config = dict(
    num_key_value_heads=2,
    head_dim=96,
    intermediate_size=512,
    norm_place='pre',
    positions='rope',
    bias='none',
    learning_rate=0.00622,
    beta1=0.9,
    weight_decay=0.0,
    schedule='wsd',
    decay_fraction=1.0,
    doc_mask=False,
    dataset='wikipedia_en',
)
MLP neurons of a small language model. Each row is named by its layer, matrix (gate and up: input weights; down: output weights) and neuron, and shows model dimensions 0-191. Each number is 500 + 40 x the weight over its row's rms, rounded and kept within 0 to 999. Numbers have three digits each. A neuron's up and down rows have the sign that makes its largest values positive.
A block is one neuron, or neurons of one layer that tend to fire together. After each block is what it responds to, as a language model described it from the Wikipedia text at the highest values.

L2.gate97:524560546549467532497492520507517450476451446516562467501524500436604445526511482576553615494391550490498499513450480529466507490512483509565553607486484453500497508568489517521495517407456503534530501466461536423455493515511487551549497487436576525434606474471517508477536525460487484563541523537549488515524472558557498517495439513506462527524479493497456473597493587460537448469512483530557456506469469454516466497498468487576500501481492522528514510444512483500504508506451483489529493428527465470477556559550504481517477545562511476489529402497490541477491403532514466509
L2.up97:429501554479513510485556547470478481462494455420493514499477494414498530491449507478541519560490522502441520480422542543473490429480512469548560553502482476471458504493469430484480482439488494525501444551481537438519569545499521544491571534466501511515549510493516526537504568476517450487513484501542475560490459499556436486550462529551447527461494497575487405530536520480576537438521519507514445457435491458555523554451433543535524433573575543509525472515535598570505526512490514498543454469541484520476470556517489479552545486546492481429520405442431549434498494550504530462
L2.down97:475485519415478454479508544546517533529496518480481561455378490453475539561549524433473474486463507578433420441555547479516489392479561506512493537444459469483523478529465500481461499534548448530519508532476550498435488504547502482500502523502417447476493546461523500472439456539489507486515515462439468557531435468487427511536505481487459517449514437500578493468607443530512481470539553527488427529504467528527562541514479494562396526560497537575534517496510472524501501537493562541523503537532546517506554549527507537553520501469502485592501493555471488542500465507421519491
L2.gate278:462486522526432456526501517566473481488513485486479554517501504505613436460532483473510552605491547475582500530506494579488483464544556507540516485537478476429487426573504498554531465428479468532513410494561449552460514385486446536499510481484501536452452490490523507446452550479514486504596511509434436505483482485477501530508494491532498537485486485509466514566568490449566453549476514484522464428522509531491514512491483469579521491522563542501548491513579519483470528532442439483517403481500461496467475511518456505503509512417546558447480438543507547493572417508495535479
L2.up278:457503604444493459511542522517480482483446506431515465459505454495522487565476559506488477551571528468507491541457490528488516484596527449472519563481430552453502468440433472480504473412516448514556530530511543519470521469502457494519584450520458469472513464449478483460465591451486537443548465514497502516558514498469478508470510516476487532508419525468516529511590514499484539571476459507472520549442499512543506504549557422502580464523454489517548545501559557444555569510450457516460468520442565525488497486494554500549467412525478517522525475439477473374503481540494513469
L2.down278:470499553415529441520501536547589480532468528500544466487513413461457537542528547437479544519536573451509480443506538453453496513538535433445550574466478496507523578542502586517508499511541434538482512479525492524491516479477529507485474463529490412447482483464450492533506496519554513458546490516458576555502471518498393468533493510498488518536513510570516473500526494504536497540448481532492479568502488481502553482583505426492505480554434532532508591423499519479545557456469565526445527501524606522538474517520527540485472448520499534529486543503460487449468462551394508425
L2.gate352:481459567527462485480495556549544567489446478513537529598501452538559535530458543565539399504487466504504544491464436494557470522466397560517506521495498585588487466474526596508496405512441477543488560565545538504485492522510429464469469462474480539511559499490494478555479515523557513543485501481446543510483540503498548437522555492457485492495444553554486510509467562473446569487482401499596527474576556519505509488509517480506494460532482472457482440489505451507481504522520410512472562489478509488439533466534541508530430465477512530503460472494523475504590477538495501518
L2.up352:496526575447479540488513511535578541489545486579426571454488518579483519540515501449563453530518465522505605498520508398496504531473465462483479468440536545540516564517485422494549493510506418462477478464468515560573431532527509468485450507578525489530534483497531508479506447513494485526474532508588524477533482549525523462546571519485506485495511528499487525528482504601491454477472489470507517467544469471445501506492410509497513425497520516420476593460525511484521542523491554419556578502472496552495422452458450549477485524514475445478561541513465555526534563523510535539
L2.down352:543517471520527491486539541620480530497512580524500494484446556441485474572498516479489513552549519447507481498463538434470494434529520464594443456530515522581522518466472436507520494498511492490539432535402579541480459510489507472504559541499501518519512495426583472483490532534497461537493553443467438476529468530517504412504527568517497486507531525484546496482525488515560509509492514432532496404553516474481477444494522467492477549540497469486477617467455452499457547514441528526467472543510534487567428557511483544572495456530559456579485498507529507518495445473433436558
L2.gate479:458510573475487480502409519492495519509527454560554515519508493495446546478472439564480530467486501502585528559479563474530509518563487499498510539487416447529516478510457487551518489525512503482488538582485479494420420529573475463519561566523476553425547506499435546468448514471496498398525508514532456505580513539486496468516435497518532481465511446530396436514542521449516526514474547448513447575534468461500538517490524448551430485515448522540501490522541527474516476550550449527416447576469507511467507406584494540502512483477593548487505485538495482467493431499492508495
L2.up479:519486483527477539539526470548512439504479579453470465521420531454559514449462522553569566567525492537509526500568547514527530437485527477507534601572458479495558468459461510530462485501503414534501510465496527466505531498551507505422470489446511495533455533419554542543491546641511559499503482420450512553504506449525448570472495515562460513562434466502528461433473483431529504460478474491541462500547463481578512533486584539459539462550488451511494474497536497492477529493494463542543563532533513505567517527451481489505474484502524486444506467572449505470564483468457477479
L2.down479:475487399475494446459546539519503402447526518536512529517443516470556476495509482515504568494532467475554504507501543430433494413536528511536498541469550579540483421479454511503469514559528405536449498558506580480429511408493487525494503493487465508514476475512463450518505470540538526486484524465487525507413519467487444528532539526509410505500446459455560473495515506474451484435510502544500473532503497523526538489466427520588469490574518480520452529475532459507528491504488482466586445486453517511509503513555556572473572444488583472561522475498432460470456472532419513437
Description: Compound-joining hyphens. Hyphens inside compounds, names and scores, such as B-side, reddish-olive, Bark-Jones, All-Star and 0-5; more weakly, mid-word pieces of names like Zh-ou and Mag-azine.

L6.gate81:496579481461489527572477527485506521524532549503506487476513468556494448520471520605509576571476506479503511504513490492489530477531528580487520522488505442467440482490453477542452556426395526501430489554452495566459536537533445519536465568513513516432531483550494495548460498488434543467526516502498484500447550461512496497500457500456494508500423491535474603458532547468548463463446514525547484540379495461460527476496502462492518490529494493479503537519569496518545513547573424483647494481519416534489517443519515460458457469474548484541509510573499469551570520517520457505
L6.up81:491463479415515440495500543502440453438437507477503463581447549472510538482518545487501530483475434565494555470457506523552447487528518462464458492528425403461552488461499515525512499445527514489513560518491519510551527472469509491514461454479525448466486542517510509518535555485479391455444534513463565542553436534507482442569448468535488509540549473438562549479469496564558491454459492532444506454527557438565487519461499512520493557514483582561487492571449505571496515523465461501571461502443431547560460523497528529527480511467533512513504485493505471422495455573474428438
L6.down81:451483452504544468561450562491445491537489509440455475462511477514516400451496537447501511535467482479517467449480538491548348439505469491511477436469505496545490455560505502480506489500487520488532465477525401538476537538544425463496491536485508429460485451464458447538480452509479505504462448567518537516491509499575483522512500581478461570491446522467502475516522435453424472549418499479517407482444512554417463485474524486499501471476493500536504483407580433542483524443515470490559453532506499464418530496504502499446495524519533539488549528549511486510545529587510471555
Description: Mid-word fragments and hyphens. Word-internal pieces that a longer word continues from, such as ivers (rivers, universal, anniversary), elect(ron), ot/oth (patriotic, clothing), and compound hyphens (first-class, α,β-unsaturated).

L16.gate166:488466504530503440545499475589560477499486497542487538533508416537488462505479425558452513463526602512523597579481506496495609483538440534574518466498465489541527552503462507481447542505531485475500527550445488505536481549486499493490450513466532503507581426496489522492463539530516509568460494490539478523472466466439506472549505506530485579499540454522495507622578474470512592497546547528447437458505467536499532461504473522514544554521493507509524535498527576560440547544441516491515493546493456532521524465572536479517454561507468471555427500579500448537515537510516564482
L16.up166:402477567542547525516432578526497468470512391468434532512556544490542444499515485593528533565460469522526406503542545482481439535506572486481505567458526499506497519560481530424515506501461562466477490476545519513470489455510540521509512507465513462490503420500519453454515518506553552527490556382523491494500568526532510456461542575524513424493539524546480515463527566497449548499419497486541521589523496512520498507483501465495534475596554539565528490522530524515442543529478477575510494490540530469439504499504413498473477490516471464588469488497517457505455520508485543534
L16.down166:463484424458512423460523513425499517482496520553527460481484482495512448507473444531487505417494504519477598549494483503506578472486429540517449499515494526491543492485555491565460487467548500532514594527489406500477593526461561500473485563491520487540508428551505479502524462516519454544468447547512566559526467382502517498517463501527525563505515474508522509547499514468507426502459504591504475447482523507553521495538477477582462483501499442505529584496504505469490529428541527446527475396460464559512533544511535386520498471537490490495461496541456533551458423455526514463
L16.gate244:463497522530542530438462516498479520522517457538502506478590526537430515479503488541447540470455472551508461537479484511461493470472497501505522502519504507509520512530528509415567544499494442425471486457466433540429516445553559456530554502528551496525563468464549519586552483499489538556463480404448474509474498563530438481467484618532507456471518538485447540474516480546507444466456504517559479505542508457517537516476468480497614520539488524596452471468557453477513571484535487450509517566469493509527485513533483586451481471531406520551463434553494535525489544508588542478
L16.up244:597440529521452476508500525482420443473529464573473462458510436557463536496473469552396521534449534514498514464530442525530513437462511498552482500576563503596531463459505433425553562575467504531505438478542506543499499484520576476467565505455553554472548538473480493456479548477529544576446543421499456480475489476535475495473561458561526508582450516518527538529474515540487494461544459479496494509547455502544520525463510548564472498503489563519555448450545459574448510511464494478543563577540515497483514533500497515470476507460519426534489468553506481481466477538482505530
L16.down244:411524496517520603568583502482433471472505512486549536497514496562582449496494473504543531492529539447461478491550517477479422545554469517485467495510551505456453481482492487512514489462528483442461492516642459567515485531480431486492545459537509494530480530512454543525522489524534435454562450413522467577454508493439490555539478530465446399511528506441521538477449481517513484558518478503513482503466454519510439494522511536515502522490576461435478504628495516434538521473508444542522442544457548469525456544469506464477475500455506549518497451496446514539491419521521521460
L16.gate360:537473515585472528450503521480486537558505445531542496496581546557471495473507541480452540456504527425531463454424535447526498375486501481506509510564478515433519478507460534450535495574493445533521464551440537473484500445482476498478557464547511479541445505544533441549526493497512473589503576520552477495562503473555513530532541510425466483427491496517494570473465452509509498507438494515523522438454445468612477476529488506516518520448458483560548528525496434480481554518495465541534496524443480517499472513530530541567511459560500545528482479384421509503424524453487469472
L16.up360:452510534440478515512524440521535567528490469459480562426564523550592530486482486521558472544483540518552472470549490472532495507536471570545498569548528502470499497580496445460518521535456533514555468466535499480496573495502510455461499459494539502521507570554576530525487528471472526525551499508572573601487482398482454522437529564557494551503494537453513554485480531513496483486504485489525454563456464509570475498519502501512551499529544428484487494482445390406494547489515479532492472520507532480464562479436472478529409461571517515472503431439562505445466497535549513525
L16.down360:489503521540508567481490485539538456526484503527551434489449521526447518545534561463500459427531487461507526488430553501563445486498512539601560513506496468507618451429523444473549456517518489454504557567490484432528489588518564528478474529506510563440507494515602523472468562508495457432512520445480517459471502513584541511508506484506476538523519494569518470456494454568549485479423513471493528476533486543510463556466544488485502440496461533464441530575525592508570505539555537457420543429482472456471469486499499497435495498456483494574514546476463495528521481506459550501
L16.gate431:519479589513563417563393547530541458404513431509498550467537485552506461523525475540511534428560473446520560482563606480512486426527514530551484522575522529531452502452515500516452472539418452496491496476518501489516518461522535489507527453502525535452613496512515475538480500470561502585511508473486510476466505441528452502421507480519455567519501447544490529461527509521485443525514543484545472518475483475500563473533455524516526454534527519542468494461470469514454528523503501508484572569454454504399513470512499519511475508551420499505454444551522509590543568540483517488
L16.up431:484470514504558464497607510508528487471562498511508429532509521517527457495545462490490553545463469505472512512518464536457518535427559469485511548531472515480495563552508504440512416534567494492511523485467503502417546435459484561517529487550526511547528474586476520478568504521517583463512511445479490556518563433489507493469538500506473475489428527579446543581478551465530457558548520462497457565413549492467473477491541450599497492530437506486533541526469488494505537469584563458503505423535503532504545565518531515457466442563578504491586452489489500483500533548559520529
L16.down431:472563533489494499513520493562445478531509434506489472538529458495487573453425516474457465532455517544463529467513529509546550528540564491451501510499474385488512539548399525497532513494478515520435615504424508420523442544445565519606495532488450518472500587552483518449460468447476500529470472427552495497520479573503475542529491520471456494518469477544511430526496473480553442543483484478507546530487440503492401523485460500417470534487501484466523480498597531444579519504459435514478493466490505481571491535503504434467472493528519459534513444552487456499486498554533497465
Description: Mid-name word pieces. Word-internal pieces and hyphens inside proper names, acronyms and compounds, often in rosters and lists, e.g. Huiz-ing-a, B-ry-an, TN-VA, All-Star.

L16.gate11:467433483485530427525453550534463633427508426470469439565528531547493459484369514518475384472526458509553515507541539494497491580478505453527458551517461529536518487539521429500476447451489459532422448494518490525507515481514468484518535536462536571489495505581507460580494466504462435531565473483552505500440459418502453419510486530492475525529526575488504515531432508485540533516531509446544467475484491498512512518519547549484525576482559522553476486505553569454494522502501450470488483536489510515535510445502481546536527500524478470485493498527473542497443519463514522398
L16.up11:504461472482524439443444455502460456538494509530467487463543528467528457506412510583526389500481500517498552464503486504448503431432527456454475527458503565474491488537557541499502484509574540480412429490479510396537503552517542500476474446484531471507490518440509476567452519476479495518488481480513487494502479557493530389589501505499479509534443436522487477437470567540465485505490485468459537524480485470502479501502495510485527450462474444476487575467495547485481566451507495437498607424543528436499543535500493562508457507521494533448631503457450507491516501404488486478
L16.down11:487543528519492520486503494451535536484512524520457533529551504537491509536566449614528568501472524483547447497486517490512434509511485520463500518408541483413494493502488499591466474499566569535551563515470574544520501503497552561522387501496526433457581519491544422480554500516510553448466448481545467507563577460483566602525430556454528508473507423487526463491463501494510501546454478512444497476437559462517480436448471528516492453487450499477478524519468517478510486429576521519482465455467471456553470523543501474529490436554475481529513450480524507493527459417472493545
L16.gate14:483474572444475534462435520514517546522473486462495505603530482500574524538432462488474475493496533511475462517498519530454518513439479486518500517484499466544518595515470455486526526592500410520453470592499485491476477541532494556520515520463486520524471492507547534572459511418557445499488494450452475481507412577451521479468502592429486521531429495499444529493467497542503514518451510540429567483456544520491487519488581428484521493508473504562468462465513551562518483487505532442521513472525471519558527504531536518512504612492419495494440527543531547548409496563432441494
L16.up14:477464499524493529497451480498470504540499504482430521441551434526497482482473404518510389487466483502505517488572530518416437448537529474533473525535525549481555468533479461544575451532534532510497479479548570505493399429534523550466451567480532437502551470480491454501518544519573508525512511474554497541468543474522545518521544565461546558541533515421478444446484510501568487560527435463492502495539519487500480471501585465464498542464507449448472450559539457478531490473528427472526471496535478445529512470528568539518492502493453469515404455594501454449482576519510444493
L16.down14:517456518410573592529457454507517488490505493491452476467501601527477432535438510490470489501503504486446499505511500399467393455505496518462537496457474502446428532393457531489502480468446510493469507460522522500490548499436477537511526457525505535510513504479521448497584470493509508541542471495403425498506473528526461499563514594492529527473564445469543587560407550493532460492473449485539454481527541519497561511559513479461550418508538484459438448437504497525501521492561529453478522487544501475506457525501443484497454444524425482519556518460471510539546499496489443466
L16.gate345:512471487501592492557586497454496572505519509532522575485459443466526536491493507556467562501581476482493507471506533485495489554475447530516515502466512502478599476512543476518524460541517505500547456540528482504486496557529584522546523488488499552458461501540541488492475546548481481505557505453432511492460438475527544479528511531445590527461554525498604528483575488466538530505515529521412468535560461553485531452522477548513478490552548444491467569432554525423538460462508546595430434488520491420476513523536514487580558450545526455506534498503489507520484522587484487429
L16.up345:551482464569565402476451453491449486540499476458461482482515533482438421460441555477490537441533579484552475537517533523467497515427487504509563472496494426547512517469490490411504442520514559462428465511471468494524579439557516493572492493537470527468511418517431505542491503521567484480472467455473512515542434547495451506476455486479487524505478430501487461451480550493446484387507511532392595462488498508524470463500505512442472512537525499483536517475514562491518471512483528496578496502493492619530492462489506491485539541477477409452487510497519515428508436527498458537
L16.down345:474553495537518517550450531377485480516437531526402470503505526543441496534491430541478525501534473416448608494509507470498560487454526443518571491501494520413511468490560564505502492537490597567494483512524524526486470429492490486463512527539540435514511522549525505546535454520441544480501469559427528476521525527500448521502573564486581553497533515523456539468472477545513424528529471480473457529482445463504532501509506463441549554506520434461524447526474495579520475460543464531546564530543445448486470500533539479529483532479525518466508570525477561528560497497455573527
L16.gate488:559450456537536483503512470476508455541499489481478509513471519508464535527499415546466501532498513509533513482513532513444485512468477519576486529462531453508462525524494460538476505482484547579394471537566492478494427534489450485450494471472479462510489505468479509569498565388418463565498474532474590535469447481461582540497467512505533558590532501454493520449512487451499551458490513478443432415513542399470507463483453477494554555552538450522501489488471451571521440517510545453524475514572469571524476486505493506466490539430496481521490604476499568500435541563454543499
L16.up488:488462420524511516537544522461478505502555535543569489559483528482450492407518493509421474517544512535511466534518512480465496517583543486555557500477476506566555462492534480505527498542523461511544486498535515463441489629538554506466544488478475539477432491453494478431436507495504458547544529534507462493506450457464532457513544577434500490525503473546476422467534500512469507511488508472493602586440634533500481491481506454543415543516473453439484497411542463500515527517431510484508492519552472539500491515526522535467453477472605566455508518485448487531461542517514545536
L16.down488:524434465488548480483508415482542449524496480412487489537449498506470481449439456504494581487460470518492494461529520541513529549489499465532543531438529450452427500466499429444491485467520574503487459541525539495448531506515528460545460546555580538516538533547533531528551483598469460462465538493536457452473483476479504563475526449495545470458476463468485526475439495477506423480513501566542434549512425504501425554486461487522510531541414497547497495541506548532474519448509499463470467436524538471552550465516452529524488475531477594618417411498477478533510515533475553497
Description: Clause-opening relative pronouns. Words opening a new clause after a noun or comma, chiefly relative pronouns (which, that, who, where) and existential there; rarely mid-word fragments.

L2.gate61:438504524528495553525532523566516545364468515541492543447511466451556521480507464460449530538431499497543500479565513457465552405498515523436558502509494483492518481538459472535508535525467461528487504480441513436491469590461470555548494487550514523472525484529499533473521529583477452524579587534593498528464463506470446518554463455505530546564473481514466528500474485452529603468487546537488462551578542479441504529457474534459525488507476516412563522483484549533534507466461499545426471574550482563507501465539456483545474486434491539541478507453486485473471529501451533462
L2.up61:527477536575530530565442555480588516461486533502581514534508595552469472445396508494498470459475544456563446474549489517513483482445476486490532568405515493466514487497529548538535547560456412476509585428551489511532561490528469463530458492533533493512488448436561466473462488513492485596505448505534496482532492506435515473512540523551515495505479478549469544520506508544544522499497539482522487477498589506489543533499544449525487465489536543453567493529506441530485501500563491475624584560563517523560546548538472432533437521469508515550502559500499506509499509470495499517
L2.down61:553476465537553478453543455546547498494480513565469533521467531553566451476489526539473480519463465505531517487547448519535471462436528442500579562515535449469502508456510496473471490601473516508490523501515501438453471542418564442492509489456542536513525480510493472475496547515446470460521575509540487472426499531499502527562465445483521429467469459468537465493463504464472539450501565505486526505532539449450478428462503452400470447454472499463565579496438534543539466477568486527480502499497547548489502552502406462463502520449455482426561451454411445535551551448552516528
L2.gate129:534506489468429517509560492536457520454447487556562442572469484422536479526509507498439525514476486520557489483413497495476460482520442481411549561436436472515536473491515475511524466497508521522425511484514468523470524464533503523529545496530469473517539510445498448425540456514512406558485523506476493496469484542441547476500455415527522496470454539532486510529501426462573592442477564521446498464429522531437566501477533510516544573520363468505597454456474482494431457499553451524514534542490483474519450496472503526574490510490449498436511529510555504500518545479512529478
L2.up129:496502531551522552509562562459515495422484480573478611499483475494526501503517559470449542444463562515540486572435496519395469519543486547481560563518464512509552529488534486555442502476544525577506558565513449545473493501488496454514440501468484498502509450516471486527535457555472461597563520481522468549414485529478503494517472473609518477493484479566465533562497447450481538496446577548515480512478478473441493591509526532548577493488465458524544520509495469492503502477470520527512543538423478398462499477472474484562514516448457505481513552474522455474444477486435521534
L2.down129:541552510520529463469520455509557523526474518521459484538528494480506443464578535516507558490505545481523501552479500592421498530510518475453520560494490464453528572505504511555488479501547521459470504554548477572481569494442523475549515488500506507499531485539444494501524470538509422503513491393521474493558524536502507519518519486541564487441465441540453512472447443480499542500530535533479522525463519481523485517470523544448559518502494510582526521491489448519559513411546468494435523455540438464551431421474498422528498552437485465418493420479564427465444555391432563478
L2.gate150:552539481550478490550543468580497528395494471494548561446527484526558476452483496482509581463495516536499445566449584550478447519411564469492604484536462520548497527508449540487459480485549479538450494516525499496538513478511492500473518430484506528567484491517488543450399534516513527552566512482533541461479561533454538512515361481510494514413497503480552426519577519474553525449489512541519530548529439425475472526456449565555532538501453446487510574513454497495530566513487468487486507442514497485534485464506508546538565536475506456504458484480509467475487518532456485509
L2.up150:471472443504505577493501526485567485460515463555459459465506514481490518532511544517481536513599447577526517484460510454497460421552396523463468494505400453513505476538579443506504469559514472490496528520503513470505509470460510435499533517502500410456520497452465457428566451420523457499449487511450587476532548571490536532526458518519515571497422488484490494476430440464443540481506485531484496473450485537484444514457529487492524467532468523472546441485497443460373448446497540521522438466526580525562496431544559535485467521502465510512505525492526478468486522564522536506
L2.down150:533500528480520421603562455473470526482472451554515460493550518541521460477516502556506533510507535404510526503512513551465459525531481472521511462528455500480530489421551426465527446490552500457485427471496482499495510532553490527479558501443545480558520503481471539476493464522524455519501514579562535536494501586475527540514427520465525476420437502482471453545477484492517512490529558508510590548494458517479465425541486490449520556421466506502529561500561385479493513461516467450513543465512498461588510451546480456553529541419494560541500477432521488516605496490473496577
L2.gate346:541495542532476569546471538622510451547473494542549491545511512466569464442512487517485554481558490559570515489456549526476506520564459494495506576568541544477588529492495496531515499522525517478523505490553438516481481468586504428509534438452522470542439491421489522508452529514514513512507544539476509514441490565503500474465439467514484494407444516482567517430410520508568510586492582463504478528445514484544501485451505480499466540510448520478506502429500485580475524491467461505487451377448473491467511505502531511530505521429531520506464504409510440484489486492429488538
L2.up346:490525484520515550567504517532491483523505541555533457540480555488526446447508515465465541489513500572567548502501570498445517511541444515490528515555483496500526489517494500487501515550535488540536417556515414483509509493606585495504464525451542492533494484459544496503452514505521492501539455484475543447476504580482495479430462451525498541425480601513503478518438572537469534514476568468487493565454519478487417446448499417519503507505464566484535474487534479495518548529468450495436532465512520423500499458457491477554494494407514547435480517451505418480571493585388462560
L2.down346:504504475502504554500530539543451470507477504505475532530464556447582487518558546434602528524507468562521534483468531547506493531492540418488553509498464504550535510517468513568472456578492488426503470515559429451518516514536634505486502466454456544539601491468471479467462404541522497472515495489525560486494476532475479512472501502460518524416541541494505551438450459489516578535493511514546495535486535424446529486436485466546516547477491515468540499458511447504518546431492433426523533468512477438474495524474546527523534538424507466484521497443475399464501541527411494537
Description: Relative pronouns and CJK names. Fires on who or which opening a relative clause after a noun, and on CJK characters in native-script names in parentheses (陈, 藤, 李紫).

L6.gate409:519520557505511548567475493509543492477549425544514445517531513480533477519537535484498524443502475554540529560425453508478483534552490446468480561471482452426518567509570519531571463520521508477410482513502460493457452494603454538543521507473523529573483526502426519506460522479516503559520558471521616461517546485559538502487465503500456509463483478555588458499485467480510601497478568455500513594446537444442505499474490485532472552573481527527542508542454459501484411438508422461469469485527529456486451531501526483466491561432476559454521556451536504533472499499486502510
L6.up409:550505478509528517534479508467499504473455457612535539488562574497549507463534461496520528495454519456535586480525557537516482515497542475498478443487508517504509486533510522564459458512600534476438477525537470442506520470518471459490483376548490537541433497506501492493515481515494491529488528534451518496537549539459524422491535507580462555488510434492451523525456445544492499445412512416519487520512545552468448475537514580484504506467461458455496408511482486459505539514504438477521520504503514466527457486508512456498550501417478579490497577447586434451439511578483419569
L6.down409:472561523491491584573472465438496487493527502511530458529520568446572495423536497455565507466577528516522486506484487498551486537540539505500476532480553488461531519512481461516476472484550474409488515558540525502487530479493494535539542481525503587620502480568540383450455474498492478518498474517527519470503494526550492510448438463505426545487495437512479549536466433561531548532543543472527569582474498544529502546514520590443521502464509562422466507513490445529515570497444424473467507477521511484484520475456525475459564536471511592483489533455577468490449465475522469539
Description: Word-initial fragment tokens. First pieces of words split into several tokens, often prefixes (sur-prised, inter-views, ab-sorption, inc-apacitated), plus partial UTF-8 bytes of CJK characters.